{
  "d_mlp": 2048,
  "vocab_size": 50257,
  "norm": "layernorm",
  "norm_place": "pre",
  "norm_eps": 1e-05,
  "positions": "learned",
  "lr_mult_down": 2.0,
  "final_lr_fraction": 0.0,
  "seq_len": 2048,
  "train_tokens": 1271000000
}
MLP neurons of a small language model. Each row is named by its layer, matrix (up: input weights; down: output weights) and neuron, and shows model dimensions 16-271. Each number is 128 + 32 x the weight over its row's rms, rounded and kept within 0 to 255. Numbers have three digits each.
After each neuron's rows, "fires on" lists the tokens most often at its 100 highest values on Wikipedia text that the model never trained on.

L6.up846:133150132118122209160092129152174124159151156159148122151167182158081155098092142107117122120070105142168092140134142143134174094175176149096085095116128152170106123168095129091161136129099124085064098161146122110105092158128102117147110070135013126135155095152122054150141136146100106124169176113153090135155214147096074127149097096137135084100081087123092145159144172159091194116133123128133062144161154111111147113102094166209140184099076101123145174105073069183103046082088113093099135174142173113171104128042157135116152099134094114161082109112137134115147126130087110100132123168129082161171146111137117092144119127080098118118166174176092105126143106123144172128107152159131186111113141091150135144115099126160087135041115090117185180116157104121084097091070147
L6.down846:130146148117169151092089076082114203091147180140153133117153089187112083187178086163172060115132095138085110136097181088178146194126089170113144132103125155095108086131097165109156146120169140138160145135193118112121127080153139119142153124136157144131127152182125151090133230164065131147105077154127122104089143096138133138154143124142148074138139109139104127112124130113095082169124179117118195154141108192106151169104119152087131149167117049162105112129080165175115132115113098089149138103134117133168101106057151121150127171130136132109160112137139120143109140128149115148174131142150127136122079099166139150123112146161097086101100164138186113141129177121122124150134112143133130078198091123097125139064153154064086156111101126188141086107169089086124073151127135
fires on: "5", "0", "8", "1", "3", " O"

L5.up220:114086155140174123173114172180183148150164113138169186132160127145179145093116157057130106167108111165174093150129202082142145176170149164120067099083098113158144123153124139148093089135107115048162062173143140138126165181123138119129090153184098098101138167067091129104111152120113108165143152100132125099111120101103134193203152172137130062135163115071110125101151151079200159143121122122070115087123138085093076102151178120142189082125168037112172094177111115093162118078153134149102153137123121122125164162136163145126071122176155141125143128112074123117137146136116143185070133119101159146117140178130191076118096126236118086132113157096139113156119109163153130126078063109090131092105088068111161117115158120148205113110101086140126127148075131145144079109183163
L5.down220:086101171100145057105111156131059140159150117090152151129109108175089118102066084135101164090130132112117125028155153171132084154157150054114134150125124100161100107099100126147140123122091140170142105148152165142143176195168149088113128145155120143132164167129124111099160069122142138142214152126203052135098135156043140123133161101148187167124167083189089081119111104195164124097134196106176132108120156174159151118108101122113111147159104170123132124164137084097085121136098147058161124092162139093164145123109134110126145141129100225142112117120113137187124120197158150110125110142147115077124200091110123148160167111114169115137132105098166132102129121157145122143198144075132170131173086126114126189097136102109123068156167140188077134148110160113086099172137166
fires on: " and", "-", " or", " be", ",", " as"

L6.up2003:122069141124139133130145069188139156138144179195175168178146145172132151169137092119189171133134087114177090140131109118174132170096115076139077134084116141159164156098121155160087128115162124092114158133132078123104144122101057108109114110152089102109199116120173061150144096149120147124120130126173130108147133134119144146117135126064144171126162144164183186143118085194073172193149100137091104149087119129101114109087085173207123106145107113080112141174107113152052163097088117132142101174170079137116134126142117087115175103130051200110117112176123074115186171109141123157141174088117161148145093125090129095104152084069139141145131113127134112081179151170107125157169093110125150139096084103121104131136089092132100080115152095131144096124131115101122143152119125
L6.down2003:161138108151136115071104152123121174074097165120143114091121170136127117116169151058156160129125120148160126154106108116146138101119134127065142164129186097127135070116135117115102114055122096094133132097159122178153125151114077129107109221116128097127130090149132072147116124215089089155132093131101135149089188160146141108088166178177107128101099154153121141150105136156108155159138126135112132123084102128124080133141122199175072090139044143099103135119112178125147116094156138082157149164142106147156154177056117118133098115105161134120068141130144144138165117159125093145158109103144117131190098091122074149103103109081166115133117076080146147139117192107143114141178167123114115129074121168170061121121093192142089161180106082130130066047128083114107115140175123
fires on: " the", "2", "3", "0", "6", "5"

L6.up1087:099158122123148108154178168135101063123136181140094124110138175129120157146178132113137109141139116144100109077120149143105111171150111109121170105106159165127127100178158138168131125127135158173128140146074184101136157128143105151154142153161138121118127225073143120114166175139150145102115131170124139165151061144141105073122147130195147161156136172120105164095109103081112192072156150119057103125162101119187186098105128128117138173134127090155126132173081148160078092095076166129179119155159106153087115078134085082167162095134119086103150122118130094134172155099177063146132126119182125094110153104150168184169078117120166132140134117084115141077128116074113073118092172072101134121095140126115132138115149202153151136207122127152104069144114113113080102138107056
L6.down1087:143098148119151120142136167135164177123152110151189168159128099055121145193119177163132136116198116046139153163150120098111130106134102108107107161158097109116113162152096123127100133057183109118125106078176083079164121112098121122155127136169109148155104084103099164106096109118192132106123143138089095119161137124112134082132132111168129099109116106162206128152106149138174112154089127082132173102106142173073135169096105095097149080135156116150183099157162155153124144167134111104088132117126157119184151171066162170130130153142130132167161173133171104131127146128113083120078145148064111166108130129151102171115130151196107153125099117173117109119154114131163132133195121114141178123113133153120116122100108000112103127111156079138158137181115167177113089166115195
fires on: ",", " in", " from", " for", " early", " as"

L6.up441:138162164160117187122129083195114178114167099154112176108174157082168106064159141094195079109087124238136114147146152118156041124185190175156120127111118098129121080046083127122108115154091108095109129101110099070113109146153106142148125144161056142123116139102078114145071110062193113131064147167091148162160147124145116113143150113125088114123111145095171108191111130073213193111119126158148112076108190112101136095154130133122164125136161115106188050130109105119089103099120129155120140159137143090127127107120103157130094154132130173148120121145106124104153058181087157123125121163143104196147174178170111171152085092150066136109127127121086119123144043161149133147153124135115124090129195130138195160119108091143143135060121043110114108178078122122092107078125112
L6.down441:173084159101102137118109074157113139095141125070135158141149158149078143126136141097132152178112123155119093109138070133088094151136085169108137076159168183148138122194128135140127144134118127094174179121085159120092151094118096169130130155069098184145136165134109177102134136125080128112069132115145149150120109165063091128178194157135175145145144145137088182107157109103097105043091112106166097158132097097144144086149114119118217123125186104075134113099098123134147181145096147094117109121088082124142071102105074115133122161153038174158120121089161060112103094128146098151211127126079146108118134118113160132133112126121171120111120139129144136149146179132138066095146098102092126090186140165107143118186153197135130135150060127123132142197124197115092152136127103
fires on: ",", " a", " and", "4", "7"

L6.up1202:116106114167168130139137147112093123143160173111150110162137164075161071113152120107179106067170170072143102164099149123151150158169139136100150082153112094140146144093065173144127103129131094161155154048160042190055108106215189166101121142054134141145103176166138106105150123093182159123103185152149175119086167066179098108138138143117189065154181085088188139107128083115114147151098115069076091196123150099098129137149137108147092138098119163122137159122134115099122165096125168143126098122128103121138148137149160110150115163134121184152144144097153120141147128195098114074117074099089017152108180146171147121122126127127124087098087075076212154191116101147063148108165120104121154138098191095145145128129115140115126197122119120109136141105119123096132097133133095
L6.down1202:122151185110179092134152127130145211095105113147127180083155159161100100135124150135125130129048049138060102142123113141098111108174161143153161129142087118081100155117128131133138132133119121128108120192111178105066089083195083105097095146183119204103142141111098130127159071181139126184133097137113119113151115132173121127177148056172136169125161115116164174181163189134169097142124066123138147089114196109136124055141177191042137125146139080101155081138112090143153086089158117124122155122102157098155159081126164149123162146174109125149174107104110131135122162103180109141158090133079165123162125132145160154137198134063099152090186160146074091122090094138179130128108124081091068074142128122110095130182152104168082110173091094152067188147143177165115090123137150
fires on: "9", "0", "6", "8", " a"

L5.up1494:162125131185128180173145145174146137123127136146117081157152040135097121140135226159173150114097103116181166128152092181172122194143103094113108143169165107189172127156103165143132141183143106134132111150094143092082123107150139217162145122139151155137143063145112161144125135103092144076134164131119136132171105171121085130065152170126134140140113138102105110167178133141195141109114135156111115093110124142216130133105077111161132111156072109128133166113147166157152159148183119169095117160149132086118152149076108175088161092127157075135122164119141119113143105036120119164165175107211160114091107116084108087135124143102172070112105075119093076092124148129111103074084100151161107185067098171220127165104131124146144167114173089109133128130126121113085106102139090
L5.down1494:101131157152090183106148111172170111179150155177115186166091150141097115123099080143140117068107100131111170145060099121127068160074112157158127138109163139153138113146076053107137074092108106165125118148128154128159149145086112121162131084112099174082124117110125176153088133096159064214155090110161116144169081107108153146160110136127162155094115103134150096134165164140100125103151195133124113116151123151145120154157103106073179092082140070037117094152099105118114179100129115147185099116060191123138168115083136145069135113112142133116153169098088165144107169149091105092177146131115092109199163102119174151108114196124135078146096110227139147142133110112121108145099167125101172153129176149079119093117109109185135124187172133113155123128122204059144155123094073
fires on: " |", " was"

L5.up1301:159148142089143146150146182157124172142098085106100186093191128118101143122096114124081081104124145117097144110121067089094116135182097093138142123168112130120161135128155154093082174080086151156175070124204116108179178037154077124143148075150106123205127111133139154099175121089121127094095175123133125163168189163078116153155137179120148119101167040135102143131125096158179166109108109128110108150119132221138105105109124126116206159137095136116067150112105062161136108156149136124082091116171092168153077059135144140133113088154056136138122107128110113112120144151105110157115160139202156140123141137148105095045076175118180153098066116101150116243125141139126089138146209084133103196100106123160149102111112156133114144097110138128122134126106226122085121080093097
L5.down1301:103081094183090137145151127097087166114132140144213143152067119181202158241096090136119097146109094103149151148111157110112124184092178106134117079137170122144107093138178102103183118128135087106124097151105128123134139147162113099139162075130086205117115152116146108128107143159121144136147174075091103084148168109119139139109080067121053093127067111122144176146143132102135124096144095162111075142137118106087116188159118120070159133137113096136196119096113152116100132118128155109146107134156168131116142149139131180092191150103163114127136124114152174145118130227091173144039095118143135122136164160141139128147161176157094108147103084183166162145131117103126142063142132133104157072186138111151108126109061095141084135158172157108111119148156154127169117143100110
fires on: " |", " ", " took", " died"

L6.up909:190099190158131172174175099139164116146138112145124171155096172131097103112084149112164129135159102170222136155104140181109081146163150167106136138142134137158110127092072104155143127190162127114123170162139141126157110118119193167184100135149161143131108150096091135136120125067167127085094141094106137192145118173094066138201137137122157138175131118101166149140115122109147162164123089165142110110118190153096096097119101137162141139114154096171168181185085137101103135165108197120174119084135107105184103171130141160068133117179095104137104164173130097098185098117098099108065165132123085114168074146178085154165153124123194125106105151117119101098146090179106092111154128137180134129145147164181141136148122147121196121108152066177156142127106088121134155121150100
L6.down909:124138143134154178111105101141179107161130122157172098127125142138127168077123161138154148103128109102098154107148085176118080129131133133164109109133100186121095139149141130162108088082141148116120139157090152075170063065138139156169127078078095157090100173083135167130122126134133124118096065125091076188136114143087094213174107095101133109113108171121107151089119110129154116109145050114080167135101149157178148085171085160113178090112118144109173145145162138102145110102136131091070112088116098133130126161110104132155191158122110100173135088092092129101106082128119165161112142139110074126126102128109164142109124139158151123083129185127122069124188139131201147127092109092191115159173163130025214137126151157126153098149152118159061144100144127110118134118118053
fires on: "-", " and", " |"

L6.up1634:091127105165152194114178197161134100150118099112101140132101093109167168120085119101134126133100110158172144125137131150140158154150155123104109075107126119112120110091154110147133120147154130181088147178124167111114165151172118158122096139093083142117131187108155122156109181143116089078119143120142129106159133152163108169124094132126105126180168189117204100211099154160141124114153075133143114153165162128166152156086121084097082129131077122105138163060122079070086160090125108156173078108108141092148052108159082095128099152099179112115127126141160193136141184126160109168190167176078149116132114075153172103157073118157115135092150060071148075063081104146133151123123111072125114103160132112118169131164086174160141117136177150093133107147153119097165102131139177
L6.down1634:149134105097135119156164169211139116170161165172154193093156097166114070145101140146087145135139156051116110151131141156188167117114093153103050166137107176113127144093139110110112202126143109142117119172143066129126144122129124145147133138100123100108120111086149118149110156095145132161152124075153116067153095080155111114153083149125145136149148148134177126176092080156133095108152186122134116114159102160087044158130154077130162085168076114122144172182164135146126107119171084117132164183145106051115120118118146101165078144141122191138088159094149114103169137156091157090098160157166147151113122111073150183160126110116108159058103048140096156165046138152133118119159112108143091073114118152218108126121134118171147190145190124142137118100177137162070143103129129
fires on: " (", ",", " in", ":", "\",", " written"

L6.up100:140123117095140135109121073145154159158119170109136128117137147161174184114155095114129116152157153142186078125105133099117092043171066195134170136132185116074131149091070119088107042171126069093142154098129136137113157123113123209102107122108174065140085099134125176173129113117154146141178097118109091104139079150157097090104168167120131116086176119140123125121096145156077108089135139133108113137118129136168130137132109084103132128142172117066107147151108183112105141072092181136166173139119103113144122100133153115168045156119124097135173153157133100155130159163106100200077126151136154168109152081110118096136122141100116112083118118110186116149138154146077145141093127101071139093166110124134131124102080127133111185138153122065099228173111120131129073102136101
L6.down100:144122147135134132134136116118098142178144217046108132198110138214166080134142085153133140161101116105110124178090164123104134106094060121156136143143095068109146111133135096110122147096145154149066136130109121094159164135140139097091094149102108140118166087128109160132153118187201149211134175105123124132227126146212191104102149158097135111089118144078131101108196137163118153140121147057159140093180133158149144108118111126149085143132164118156127141096085117154160154123159168120169114127110126076102157150146136065104093084103086108142089115121134128121118169111109069078094094106087136134103145150146152126101153208126146170060102103082203110181143128093121198218170119111120152160142155128143119139173117173080149127122078101161147076105110138206139128165167133
fires on: "\n", " ", "1", "3", " |", "4"

L6.up1643:085089128099200153098142145180110104146075117176084089088193159126097135120121113187129133121121101166133110139100161071147167125119191120139160136132131123167114098121133107116139147130077116082091140124146110156070106171237134076201174144155070120176104122170104119119152163110123172108140119116154090192138202179144095166118107165085119079103147155164116120198199100100099102093137134125088127059161150062099154102206128124125127178159158153125090227171119109149147118106130158114075058112153084083146116101133133124171114106164096098137107175121044124065124129110087156114203086184129178112111180145060060098120182083144156109139090157156127149087104138196142135130129135137085151090099112126180086142156143123146122118178150107109075073142080161146151160168091118
L6.down1643:146087141108120101138152067107083182145145157078102108132132085140116094078124153128095136155098069124109114162151134157102187133165077138149161176140164174129118165127114118137134157079166087115194178118091118123154106134182132116138147097121120133112121141156172168114105098145128121079105137141054126145128098101120113137158135157122149141095183166148189152212132134128114155131079122125166083126146137089132146104123127177171107146119136147117107205180173102182137168160061104051170133129101177161161096166099126112177180124058079120137152122128148110084110164117102125131138140137193124132170099161187152155153131137205153133141128045170170103087107125131072125140161123160105210075122118143137107179128094132085103163176110088114088127133140123100108146144074131
fires on: " (", ")", " of", "2", "1", "3"

L5.up1826:173130075157104144141083110185167202099125088109155115140082184159116135112169135121117168154150080175154173129063165144108169106144129138123162119120116139097096095135159139143102113082096161097181080157089135126070138126184121155168097114146080140109146113181088103094071084172111067107172130117173098117144157138128115120210119118121077177131152145143140087127111095155084119160109077202118113151097104153072152156073130136140164126182157164162073163142204081206127140139073074122132095136111169075080131156102175185185129103129131126105106095132237175204176127106138124098091123200122082097132123130131117102120126080093131174131119126179102089074143143120142177136092177137166133217097123108135139133131128150070127101129163114119144120134164122154053111137099158
L5.down1826:178168137105132113114071142102124156174183163132104132131090140150090205158126148180119085155151135107130106120099127166118129136095113131122147147174093147093096122140157110153098114130097122133116166158195148061124105110175101100139153111143105119145063134151092128100120126145117132141189082094136153112168136156107100108099062131109096112150082121199119178125176144107137155132124119131104179127090148101123134131143124149100191119146153183120127118175124095056171078205193100143122142133156146181146108123117161126042084090076149117136154113099126134095180098135124112142052091055096204104179192056152114123122121075174175068155123164071133099134117174091148110152125112125177146101125131061207148166109141151162163087184109106143117133153166102136200169110143114
fires on: "-", "9", "3", "4", "8", "5"

L5.up246:097179172153090133030178066116151136166162119090162155120104123139076125122110100165145126167181089125144154124195113120150050153128134149119141119082160102116117085142069118144180125152059156124132057218099110166140152163101106078184157105146133132125131131104143093064111106141088150131159149115126127171120121128131123180121151141129136156149041087093121099143118128120130096120105124136131118083156188175102127122133101086108138163146127103145148124147100107103075119147177128096195109141149120111052175161108147122092117146112052107131111113128090148122142123137119071175134181108085143120119173124124151185092196132189136123092143110147152105119175119061121138139143154093168172149128145153095098134132145101076107150121080124167127092128109132089122193149084057
L5.down246:162107093095084161151068173115094086154093131094131099091193133059104128129116122115125131115038161122108136085108105083112132100150098090111137150124130132152126230129154132082051150152134079094117149126153112047089077094150149176099087124109106093158146126158137141120116157160168111143124082123103125086143123120134133072148141167104098169075182126104128143113177185113093160155142154095130194155138078099133135184059164115095133138145151133147055110115118114179175100098115128157107112142078162149135163076151097181163095093151188122144166132078179159154129103140103114135065097129101148073111099134184137095134074123063109193145141171159095164135145148140141104133116079171077077142104077072128126128130134133170098132121156095126124148156169138183116112138105178
fires on: " ", " to", " in"

L5.up990:061104171121102165189169090135096109182142146130136114134131139149116160107162146089116129091174157078141136077132117153078144145137160162142114141136143098155141149127140124125086071103123065147204178156098196133174160157147115162140081129126132127150103138105140133123092123119140127137106142114152147141134101119145126133067081102146085135130101131048121141068137156173142131109129170156094175081112148155193150124161049126143104110147111070110103118154172110152128093117124092150111120144122137127145124097134142151104190139140126153152128124097183135125100129095174113010115114165133124144094175105065152099148119107124153095176097091053125116148158169174149150075187148094085130134163101131116112058145161044136118071184173107141141112138137168114088128176122146
L5.down990:142148171155149094041084137143117189096176118146125110147111086137123104173060095124132167143129130169093107200153116089137075133120125114153132078136118131098107101167085108204215115104131124110143122098105147139172113161137093123134111117079116128035170159132133078185131147138149105150119113096149142125116074126118147126114098108138150141116062132108111164133174114146112097207170098113125076161143102173126116196087205147050130075078143126155145100109167165083150127153170145137111109145137118182160120106112159166137141084137122129137070174039220140104129113132158122164151079127123120128242166146132162138104148184115101157131149170147068110111148099145113065154139083136111117165138140119100164180127146166098104131130134112129068098113142116090154166121132071
fires on: " |", "\n", ";", ").", " who", "."

L5.up1144:112104148155103165198164123128130167115147106141150152125143163137077140093157065135114130112177121105156065143124140133175109138151133095100109118129194136187105104109149176143129159122125097153144161138120117097138151093178164160142143111137166080117107142166146137130139203141159181170196176112120097110154136166158075124045128117135141147101155080124060149110135101131145127111190163119107091099089124134198137142149133165112189087127110113058139113095105116198108150108123070098123113137123092104083206120139099140116095134154181126170096161117173099121084117183159141110105112116121129142119105129115127109139127137094132143085168130097085117147160166169155118090156070095089060135142120115092171106145151121177094080138184150126156103139174175153097156139123177
L5.down1144:134097137148138167109107147146136089122170143106139140073145082105139064162132156079122156113084111170106125160059113148117135118071161105105144148144169094212125122107096156131138164122123145109176173151187158074163087094122176147116224099122155165156165125141170173165120163100147061184184183157155103177120106118135150131107134144172131093109119147097183096102169102175111154157117146122134175139139166160136156169099090153110110076162077226078159105150156178114131125182151102103133176150175130151121149099085119121098171149201179116169185168123116141164080065098153121138130140122154096119194078138168100111142114156137190151138129156140102187155149110127150133039132207122145072113113156148181073185125135163143127135101146171051113200136131125131099138141161077
fires on: " –", ",", " -", ";", "\","

L5.up1371:105183160113180115135124119093137160154115200144128090102127124113104097090115165163131115147112060112160161100148091153114089127162141138086131168134183110116149113110132119134170118140138092082134099136136108122135100090135193131187064144174101120101096108146197129190129160127108105122145136136160108066124118142172062154100143193146152142116132166119142142076150159031114130141054114177121158130113064039058185132181076107127118084145090111052165146134111187135158124091153108208094170088127165085150129113122115087165159186100146106172135132089171101159198138200043180151118096126121144127081062099113089095129148136090084104063123116153108146166111126127137108137097126159171068124089118087168075126109151073143159144145131090103086136161152103082079155139142115
L5.down1371:182108119155058192120143122113165088125114160098133097151122143178129123157080076125101052184144126085112113111129154216149115178109140113148141166147120121194135113173131066059167156127137090089107093098173148143163111156100131181113139112084143136163154138111110132148134134108143170141069192144126167133086154084118125107164140175139137079121128113121120114077154126097107169136117164104161159118134102143168142124114115179130128157135135098134174087111126132162120132054077143154142132040083119161123094155126083163122188130154130128148092101152158106157135052142102161070127130163138172121100149204123157153128129127121093167116131057158148076133186140110097146122098105155179136142117136076143078174072124103116113077168155137108114136160074115176136123151141168
fires on: " |", " (", " as"

L6.up1882:164099148117138126134192130090098110132109109157141172125132148141107146095165136077152168132114149148108122157158148178156081117112096137204121121107117159069068111115106134101128120149148116137104142100136120181130119154172160148078123195170180126164147092140073133111147110155105108132125115129170117154140199080103167120119095111116117137098130148121094122111168180123167110141124163159126130133161116125118103151105142182055143176193167082063116127173113073068095121133128136149106107146135071116100123108119129154140136139091120109131080126156113137026144125143150131115128103166216128134167144161119126113160180183110171164118110109123079056115122144118141084077091098081101126064112144093146150092145116136188165112143166114139066138115127118112143140145177158
L6.down1882:080112142108091152111097116110135120153160149130084151174135125191123118098152170124103161121156200091135095176150081122215154125149152063062140099112141146107136063151094070206114186139102208162166121088072110116052140075111124162075092117105101116144110124096074135130116155136070111098113127126117117059137094092146125121084094076178077143151092146121143148134176166101166124168207121141143176200096146153107090173146119115093067131176105152164127150102146125101081172100090172081099156125158167120149085102119121146127127124122162095115122162217123168133161085183115175184128181054133156164126132175120115148065101114091129119171110145131120181136174153117144167158120204116122117150101111142129082062159072152125140124171084180154081074118128149153050135128136137
fires on: "0", "2", "1", "9", "3", "t"

L6.up2009:081144165150118175129128135172127115154170108176143134158118061103118168109142122166109136163137145146012093146127159072114165164108114143078087158127155058089091137123072171133107112148081146137112172143159169101101101121152103192074147116069140085081130164110091037143148144082209108114157134172172211105143120138084140132165093109143115081173159171139127072135110082173096143158111118184101171098132104092162156088159119163155178141160169126123107073139135083133131091109122136149153125125129138099117157133180163148164126100144098128112114130097076109121181195122084135136137158122151154151088105098159084142127122131111112124178100121122112042136126109148159082126070146136140106200001128091088096076073097092099108178111151137142098160079090107091184113148148160
L6.down2009:144162120069083103166186140171110090096190141093174117169122179112128124132118150123150123112113106151058164117133111140137130059085153112082177124187145102184131131105122121136167091117175119155119133153094134123106110131202103103174092154130146107097134117162075115104145182083188121183091130091167161092134197132134123128127125091163153156152129168144168121157225174123131160079158100108152199114130196106132100125121192128085112112151141101192184075117200171115198081147178110188129143152046116070124190088057157153101096136136103086112115114066135136145159121112098069047146171113131103084136146128133127074139089086106150144103107111140102120126141164075116134106147124139132085083125088149099070069151172121133152150178123181130101130129089072063121167131161110
fires on: "0", "9", "2", "8", "5", "7"

L6.up1427:106069137104140111117112165076135186116142155086111096083144117141175170093105165151115102166117123163208063121076160105125113140150159114134154182107119137108177114133132152065082095189182098105147148117127163149179085148187151137088125098156097146115094092161118074163149079118178121121104158119122160116141110170158156136125158131134145173073095114099157168097115174145098083096145112129129168138129143134173113140151120086118090171172105078076129110148060121148153099079183122130153124161125102136099227121133122148080072110115114099180156113157156114099124114157147104128109145141121178151203180107119129126139128107124102139109128119122119159091078156097168139155062106146110109118171127136091101093109093148103072163113083141129099175156067122102114134106185141
L6.down1427:104060154112105153107126110122137091150098168074113168179121069208145101179071088112132157167097149118128060099096128114120160126138121142202140111154162191103108133135143150116085158111137130138115116155111178099124049102136177083134134128117149120165105104161198124112114108115161171137112168095178173145231071156168190124155143178080096120117141162111139111092178110176099124114129103140134189182113136109128101127170101100181114111106129119188095125140151067140171124073129095109173140085102153075108148114123115128160099116141126150117122150083095144085119089136212120056163115137107131124126130141187210156115091096148144151077135180126149053144146146214135159087151097174135067172168125125123116090127105193078106128083061176151084099158093163105132150134155123
fires on: " ", "\n", " |", "1"

L5.up1349:085125144125129130163091059120159150123150151100167098090160139142161185095133117108127110098044075157142152107082115086142138140173145118125142114114190102122129083140101130112117168197192095138092097094080150142124116147147144091091147129115125089175146138119100106195168116182107137096130119086119165075160171165143085157112151208098138142082164126144137126074129136125069121078166068129100181139141136116206148141085149085129168124118093132177131097130086129123078085118130093181140144151109111093127189087158120092186084123087110085171124076125138090103110097180116164122111143125086163161155142137084141112132108112124136119108155121154131124180108158125128108118117125121084126119105095153091086128065124151119097183168154108124107186086148129094079107144143176
L5.down1349:192061103152105127110150167162091103081152139116144105232101083196123131187151122122134115175088135090060167165126129162118103123089013101129126093145115171127146137118137159179127128090078125140114188064122141115136110113147190166135128113131146183147167117086130169103109088148136136116121146126121121109136087136146188176147175095132128087165098135089140075097131122170150128199097129103176108157182115129124067116117144116157093146131086091144130154153124115157080101073123109099129060090143142148119117112103115140090086116167158165123055150076129119154095137114196120079121133126067118162155167087160199198172168154117116118087146139082137100123138101176124142110165129163144180105104128106131125111132168142085136107083084087100150104117132169091173114121096153
fires on: "\n", " ", "1"

L5.up1138:156108160177143089111151081123160125185153133044172134119099164138179122091102122144127129097204081117121104127061118173180154130091096157164167130158147078153193111081116151114154107157064158142071091164154103131095171156129127154157132155107134144153104150167154120117070117161102121134112130103121182186134120064113112136119162073157132123117130098128131156141170157135144149104152112141104121103078157126117159159152151163109124098137150111125169146143122097125190116162114116154149128129164148089161094171088119125090138095175074124140074183149117164119106120202120071164155120136139098116141056135122088078133150142192172143098134129151123135147143141150149177153160057108135152126086143106135123126198161019091187157129124150076077135167136108164162114095119085
L5.down1138:139135127172132158151149159137140115186136072109110082174172149138040142078080129099119097124145155110118132063142173124117124108141042135175127173100083108134162146102107118157106092111071146091111123086132125099159149080158113123110135108160122040128061108133153129142141151201044134092122095096160122133155176137106152139120196169036115134130135154149209128088126111180096116180172172078153161165120139093160083113178145143148125120096102116071115117154167092168074146154099177137125112128116128174122210104114139119075152116084114166088139095102106116143136096173111103127150117075118170153136196211129118102171103115140174170107188139142154173139130160138184117056161101130078100134125139107151112096079124130116135102126128058129047152089132133142149079112133153
fires on: " to", " it", " him", " helped", " them", " K"

L5.up164:138150173125137174161114187110156121147142151090158134103195151129128130164140164146126148073096112085160097117122126116151164176133122128167143087149186122140100101160149155117121067166197110161123166145098132139068121111129151139054136129148130135161139147128123110135183162104164136104068151227061090089159096161142118097105143129100066148064199142094155111099108102072165169174165161127097104128137105121118106131121088075081127058100098119080118102132112181177075151087139117156143153150127142085100156140132125108078079088143171128124094139164181100118094162132106187100136089150100138121143160112114147100121099119106173108180177154128115076104129127093162158095154121136131092128156154169113143135073106185199069109222107129110151063150157164117168156124146137
L5.down164:120110138076149095109141177156118135127127068165175154110094094085067188126076140132163120165108181110129117140145098139127135132108146113124201151134167129142108160067091118154141189140140170082139119115150145144143128059084171099139133137089133156086136034152125176098101150111123159140179145097149104156097117157194121116130142138136169071122122166132124175120150078087148103101164108156144162161176150112121130154169140108091144088136102136099141089144093148120100133136185177130177124161045123120098111142138171096128126142173244123108157136150113144129134160056144122103133112076116108128131118114157161159081137116112086114138153156176159107121127129098196115096153111118184108130129096153179099088156126201131141130113096221059123155093126045174115162118144143
fires on: ",", "\",", "),"

L6.up98:141029162138126078065119134095163161130086130127120125134128154078145099113134152198203057090172110160110105171194139111148100142168134094151174125159108066159127123133061072087158126096152128162174146077180139130092125161112160147164184166144145154116103162173084052120154146149090212113105133105138144154162108142107095152113165108164099086123143102089071130144114086150098116080160159130131107124124088100121137105122118158124160150139079178121110138176192120202120109139118124110080172157121114099128107121108074078148061145156174151150114150105109115171185139106114146098145131146160098086116177163122134113079124110121094125101147119115157149106082150198099103123108158113158153126084144152144140151109095174174133154081183165112160031093157175124121148118069135
L6.down98:080107078156103156142086085076141140128132106134112152162123123090118157131091108150095122176071149035066089168083130141110160114135160136159100149132091117129138176119176141104183148187121134211139152179070130126111153170138163101137081110131157135054120123140131154117118116105160130114116176108067135101128063093154070130121153187138099149148143078108220107099142159173112103138054067128076155098144157132130123091076110106094176109058165086085114166183155156046081128120169129107099155168126120129088116156092137164154174117134127148134156155135118119137182132137176122134144133098100103130087077130139108104119112170080148102183077099116109104138073105080141092180137148123090146100148132112148083150141149142171098101158068161173116160153142111177119131208120132
fires on: "5", "9", "1", "4", "8", "2"

L5.up2001:145099139111107108150197168170118139177164121143113141210166107123087185113159131071101134071075111136091075077134167113157187145132086048133114085101099137103108099127151138105121147215136151121143121076160083130173067191098150219138128142093170093146143116133125000120113107095151129146107112147105111162127117112148104110171115114123139088103098130136159127074049125136067140092087164087141183093102109104165132163146105153115081153168087059103146125159163080116177120155159164124146115142174121126219161115154089078119090147162110158134086095119105129130103178073111136109093108099181121131127046129149132116169134148146119131147110075119106068157097134109169107113103123098140148117151155123116135117180130061144116170173125080102158138186126146045233137132120124
L5.down2001:133154099125115106104140143122099118120161179160151098088154101182095122153089180108129116126126136170121126164145113124226158065183139133129182143199084160129058097121100114160158082135182118097129156104137157154154143135185126150104121109103139189022076130151083138152162194119144123127083124097140113192119126101177116121147098123161132173099104175177099098202100170157178146081138132115125141139076158157079130183105117106080141116181079168173171130180170086129126054158147169108129156112163130176154099135135145124135113109116135103154105196169153127108187054101087128173101158088106125129148132099134075112124084112157087125139108101159119172171142136170149092118041113146195090040088092154113080130135161213102155175155139148189116021143098143157129088121138133
fires on: "0", "1"